MLP neurons of a small language model. Each row is named by its layer, matrix (gate and up: input weights) and neuron, and shows model dimensions 112-207. Each number is 200 + 20 x the weight over its row's rms, rounded and kept within 0 to 999. A neuron's up and down rows have the sign that makes its largest values positive.
Before each neuron's rows, "fires on" lists the tokens most often at its 100 highest values on Wikipedia text that the model never trained on; "fires after" lists the tokens most often just before its 100 highest values on Wikipedia text that the model never trained on.

fires on: "2", " ", " sign", "al", "ec"
fires after: " ", " a", "ourn", " June"
L6.gate303,226,180,214,184,221,223,184,199,225,204,210,208,204,179,209,168,203,206,212,207,189,230,200,213,199,199,222,225,175,193,227,205,222,198,173,242,191,184,225,196,194,216,206,210,212,188,201,252,157,198,235,180,191,204,225,211,198,216,223,171,240,187,232,220,200,149,201,224,182,199,175,217,225,209,206,176,204,185,180,211,204,182,184,177,203,173,198,174,196,153,193,211,226,196,212,185
L6.up303,179,216,221,167,188,234,201,207,182,197,214,211,195,200,211,198,190,214,179,216,164,221,158,176,232,182,222,194,168,187,215,191,213,217,183,183,170,197,189,188,149,211,191,192,216,202,183,228,205,190,208,175,242,209,178,209,227,211,180,187,205,181,195,209,194,223,206,211,243,242,204,166,206,223,218,168,241,198,193,217,172,235,195,201,192,197,191,202,227,199,201,174,222,198,165,185

fires on: " ", "2", "1", "t", "han"
fires after: " ", " September", " June", " October", " May", " August"
L8.gate518,202,169,231,227,170,189,201,144,230,195,177,205,194,227,172,206,200,171,237,180,189,195,220,212,209,187,221,210,239,222,207,170,214,201,221,188,197,193,205,184,190,210,196,204,216,184,191,203,216,218,196,192,215,239,204,208,221,218,169,182,214,240,188,230,198,208,204,181,179,190,169,188,208,197,196,188,195,215,190,227,176,217,205,177,187,183,218,160,204,169,195,207,226,209,212,175
L8.up518,258,202,197,216,177,196,174,195,197,211,200,196,207,193,227,224,211,216,191,214,242,215,212,204,222,185,180,221,187,234,190,178,223,187,173,210,224,197,233,229,169,243,203,187,173,177,203,180,182,179,252,164,221,176,176,219,223,218,212,187,224,196,193,225,206,193,217,178,195,160,212,191,167,188,185,196,207,206,170,216,194,214,184,177,252,213,184,211,206,226,178,231,199,200,219,201

fires on: "4", " spec", "der", "6", "ourn"
fires after: " ", " (", "\n", " j"
L3.gate528,209,177,180,214,207,165,198,185,222,183,193,197,227,208,208,197,224,261,210,191,179,190,179,225,214,186,190,149,201,202,206,211,172,198,172,220,200,210,212,191,178,180,249,213,146,212,193,215,197,231,214,173,179,189,179,180,219,198,200,226,181,199,230,224,215,188,174,183,195,225,237,210,208,212,200,243,198,188,189,218,183,227,208,228,200,205,227,201,221,224,217,210,206,200,198,179
L3.up528,229,157,179,201,228,222,189,176,217,186,199,200,218,201,188,205,182,212,215,229,198,207,197,202,205,192,199,229,229,225,190,229,226,194,167,200,197,191,221,193,163,192,172,219,160,249,167,200,169,194,215,217,241,190,207,228,189,174,169,218,186,213,202,196,228,178,169,184,207,194,198,186,184,196,186,236,195,165,223,202,197,190,206,212,218,168,225,176,197,214,179,175,251,213,216,177

fires on: "y", "ics", "il", "ry", "ing", "pp"
fires after: "ounc", "ist", "iet", "ult", "ut", " A"
L2.gate574,210,188,187,193,203,221,163,182,196,194,176,235,167,205,219,183,209,154,193,173,196,198,196,183,180,230,184,139,200,218,171,206,221,215,237,225,202,205,203,188,226,170,188,209,161,194,171,199,192,177,178,164,205,204,203,212,198,169,186,217,211,228,217,173,228,210,218,213,212,232,172,207,184,223,196,184,206,219,210,208,171,168,234,169,234,205,175,198,164,227,177,186,196,181,203,186
L2.up574,232,232,187,203,213,244,196,229,205,239,195,170,199,188,188,208,194,223,168,193,193,222,214,196,152,197,204,198,208,219,209,233,192,213,168,197,184,209,189,215,193,207,185,193,160,240,202,182,190,246,206,192,224,177,215,197,225,218,206,188,232,177,188,169,204,203,170,246,230,165,178,192,196,183,195,214,173,183,211,193,197,206,194,173,211,199,219,226,196,233,222,208,189,179,215,224

fires on: "1", "2"
fires after: "0"
L3.gate322,214,203,187,203,201,187,153,215,190,178,176,227,217,204,199,172,229,206,180,207,170,216,210,219,245,168,194,162,185,198,212,207,183,215,202,197,199,194,178,173,178,219,230,189,184,221,173,178,231,186,186,213,180,205,252,203,224,202,208,181,191,199,182,198,204,190,197,140,188,180,187,204,195,186,226,186,233,230,184,182,199,207,225,198,219,220,209,224,166,198,191,223,181,179,188,172
L3.up322,178,196,211,208,218,174,211,179,197,192,200,204,171,225,171,180,205,185,194,197,211,224,205,183,178,226,200,206,201,210,210,164,187,178,186,197,176,172,219,206,182,224,186,204,204,184,187,196,196,251,175,202,202,195,201,174,175,195,188,185,190,211,209,185,183,199,198,205,186,238,204,224,229,191,200,188,208,225,247,197,207,205,232,208,172,205,223,190,178,223,218,197,227,174,195,166

fires on: "=="
fires after: "\n"
L6.gate232,208,185,202,196,202,202,176,214,196,173,206,186,226,211,178,176,206,214,203,196,203,177,208,185,209,196,204,187,194,213,215,199,220,222,228,224,204,206,176,218,223,195,190,223,231,194,208,222,195,216,179,197,211,203,176,241,226,216,218,230,199,214,222,182,232,182,166,229,206,177,221,175,220,179,192,235,155,224,201,151,166,213,216,182,218,209,209,187,207,196,192,194,186,221,207,170
L6.up232,195,171,163,169,192,203,180,220,214,210,203,210,250,214,207,206,241,200,221,213,177,184,186,216,206,184,217,190,228,214,178,193,221,236,185,225,200,180,194,185,221,201,191,192,177,191,225,177,226,187,202,201,197,202,198,227,206,200,208,264,155,196,218,177,220,185,171,195,202,225,200,203,171,191,191,208,206,205,207,196,207,241,200,174,222,194,181,173,205,188,204,206,214,224,221,212

fires on: "|", " |", "f", ":"
fires after: "\n", "s", " Party", "-", "ame"
L6.gate310,198,200,200,180,216,193,169,243,219,244,166,226,219,177,196,192,169,218,182,200,183,192,196,173,217,240,248,194,178,174,196,198,197,197,174,199,199,198,222,179,212,232,164,190,207,184,234,176,220,201,190,186,189,218,185,167,210,181,203,204,218,195,189,225,192,175,177,204,231,184,219,224,239,216,191,156,196,213,209,198,194,196,175,202,207,208,216,184,206,209,194,242,213,189,207,237
L6.up310,183,213,202,178,194,202,184,177,199,232,222,199,183,219,192,207,212,176,202,230,216,195,197,187,191,190,226,182,177,192,196,203,219,195,222,189,230,205,198,213,216,234,229,188,223,205,160,213,196,230,218,213,236,177,181,201,187,221,199,186,166,177,210,223,224,208,189,199,173,203,201,200,243,183,198,217,209,182,192,163,199,202,214,195,204,222,208,206,192,188,229,205,197,179,181,195

fires on: "-", "\n", "com", " Pre", ")", "g"
fires after: "\n", ")", "ome", " a", "i"
L4.gate171,227,205,201,183,247,227,227,173,206,183,223,175,199,177,209,198,185,212,172,183,209,213,190,216,191,216,213,204,174,241,203,188,183,184,188,122,206,209,214,217,197,187,209,216,198,179,208,164,207,195,192,167,202,208,194,205,157,182,213,185,226,198,189,191,178,185,207,179,168,228,220,193,176,239,180,193,237,173,235,192,169,233,226,199,219,217,167,226,188,222,210,234,214,197,199,223
L4.up171,236,206,212,204,236,207,206,191,198,227,163,173,167,218,197,218,179,183,188,206,183,232,184,175,201,217,238,188,198,193,226,210,211,191,200,186,186,197,235,229,218,210,198,155,215,171,190,202,200,173,179,190,166,174,211,194,194,176,216,190,175,202,215,186,188,192,204,198,205,223,207,176,218,221,181,219,222,163,193,240,163,166,237,212,200,173,229,202,196,187,188,175,218,167,199,199

fires on: " "
fires after: " |", ":"
L8.gate676,214,216,190,210,197,211,192,176,189,192,202,200,163,188,216,195,199,177,246,210,206,220,199,235,168,191,226,178,228,152,218,222,238,219,183,184,197,200,182,204,211,180,214,221,192,164,203,222,200,209,200,186,230,218,191,220,221,182,188,182,188,204,186,210,176,218,205,208,183,196,194,202,200,246,199,181,175,257,225,188,177,217,179,199,204,166,181,184,167,198,196,202,183,223,224,205
L8.up676,175,199,200,185,215,174,226,186,206,206,196,166,195,215,199,164,212,246,157,181,204,213,182,219,207,222,202,203,180,204,218,185,177,182,185,198,207,206,184,231,220,217,215,193,168,221,203,196,201,169,222,173,172,234,198,178,181,218,201,215,228,195,247,213,175,173,205,206,171,169,190,207,170,200,184,141,213,197,202,228,207,212,213,177,176,207,212,203,205,229,223,194,208,246,200,216

fires on: "ost", "el", "ing", "it", "ork", "ast"
fires after: "ac", " C", "c", "im", "w", " c"
L2.gate135,235,192,214,189,242,204,201,204,165,228,203,231,198,206,215,234,234,203,178,216,203,243,219,182,220,245,169,186,219,228,217,181,218,198,201,216,217,211,216,197,180,217,219,201,185,206,173,183,187,205,190,163,205,232,200,204,162,164,204,198,219,219,181,215,165,208,198,159,234,211,219,192,231,190,191,199,175,187,212,232,191,185,185,182,196,214,174,191,226,219,203,201,220,152,201,190
L2.up135,201,165,191,221,224,196,209,207,214,186,169,184,197,208,212,208,200,177,217,216,207,203,201,211,210,201,242,199,209,213,213,180,205,208,195,165,222,201,204,170,183,231,183,161,143,189,195,156,164,188,227,209,196,238,218,196,217,172,219,197,201,179,191,199,169,223,204,184,188,210,154,168,240,257,205,200,180,221,185,216,217,218,189,211,222,229,185,204,219,210,209,182,202,200,229,220

fires on: " comm", "el", "er", "z", "te", "w"
fires after: " C", " c", "ro", "c", " s", "pl"
L3.gate444,204,193,190,215,240,175,228,213,214,210,186,215,169,188,192,208,219,197,208,179,173,187,185,172,202,215,202,191,204,162,230,153,202,230,180,176,213,197,229,220,187,209,184,231,184,196,194,193,192,220,235,189,177,175,211,192,172,203,201,179,228,205,220,204,172,208,159,197,213,210,198,182,223,213,198,196,204,195,201,252,210,212,173,226,264,187,164,170,202,228,196,220,203,170,194,211
L3.up444,210,184,196,241,203,191,210,197,209,212,221,208,199,209,203,195,211,194,226,191,212,175,180,166,225,197,202,210,192,181,187,178,209,197,199,213,177,217,210,162,229,179,198,230,234,194,191,196,196,275,254,213,165,205,197,201,181,196,220,213,182,162,230,197,164,189,171,183,190,186,207,180,239,215,227,201,198,207,203,211,210,167,229,186,218,205,206,200,203,230,199,219,213,211,195,204

fires on: "ent", "ry", "ary", " former", "my", "ard"
fires after: "ist", "ilit", "am", " Ar", "ud", " Gu"
L2.gate216,222,210,222,200,218,214,195,191,191,133,199,210,159,175,180,232,191,189,167,171,182,219,190,253,175,221,230,212,205,214,178,224,180,241,229,189,174,219,208,195,174,239,242,189,197,198,194,227,192,186,181,174,200,189,185,176,215,235,206,187,199,199,176,208,206,195,196,189,203,193,206,219,193,204,247,206,223,234,202,201,215,207,169,167,168,202,184,196,228,184,179,181,228,200,188,198
L2.up216,184,181,213,180,218,219,165,195,202,180,212,203,175,153,218,201,204,160,194,193,179,182,188,223,192,210,173,187,234,196,185,214,203,203,224,205,197,198,189,162,221,209,212,221,153,166,167,219,200,176,206,198,188,194,233,177,197,190,187,187,226,193,215,199,202,232,213,207,192,196,172,226,224,193,215,210,225,230,201,206,204,214,232,171,192,214,212,210,218,215,165,230,202,209,193,235

fires on: "R", "eb", "ers", "r", "2"
fires after: "\n", " W", " (", "==", ":", " \""
L2.gate385,226,256,169,206,216,193,184,165,216,215,179,219,194,184,200,210,206,206,197,187,206,213,218,188,213,181,189,167,195,250,226,223,229,234,217,186,167,208,229,203,179,212,214,197,228,185,200,214,230,171,183,223,213,215,177,198,184,162,210,191,196,186,203,220,187,177,215,216,221,190,188,218,193,193,206,194,234,239,174,191,186,212,261,226,211,208,228,217,194,257,177,199,196,227,200,169
L2.up385,207,239,175,204,221,218,194,176,213,206,199,213,220,187,204,216,184,238,167,204,172,174,231,181,227,156,208,172,168,239,237,216,219,222,196,209,163,216,232,245,175,200,181,189,230,211,246,186,214,187,193,209,203,197,190,231,190,193,187,190,182,198,213,236,181,193,187,217,235,205,197,211,191,193,162,197,220,216,201,203,235,215,238,230,191,221,184,174,223,211,208,210,211,193,190,199

fires on: "el", "g", "yl", "ell", "er", "ev"
fires after: " d", " D", "at", " de", "st", " T"
L3.gate494,181,168,159,207,216,223,193,251,225,210,236,207,175,154,201,213,212,193,198,194,205,222,173,189,193,187,223,193,207,184,205,198,234,191,211,177,178,201,205,238,212,194,202,242,208,193,164,186,240,193,167,167,195,240,174,199,196,200,224,191,159,193,210,208,182,219,207,170,211,181,211,171,217,223,216,209,201,204,202,200,219,212,238,208,193,198,209,170,185,176,191,197,220,192,204,154
L3.up494,210,194,184,182,163,167,219,181,209,210,219,187,167,200,152,189,193,228,197,176,193,204,199,206,195,162,219,189,182,229,200,187,216,173,197,211,219,218,213,219,180,238,228,217,208,158,192,171,200,180,203,185,207,135,208,203,171,177,172,188,245,195,186,172,214,191,218,187,190,185,195,238,194,194,173,215,176,216,236,204,176,200,196,214,184,218,187,196,189,149,198,194,227,206,179,220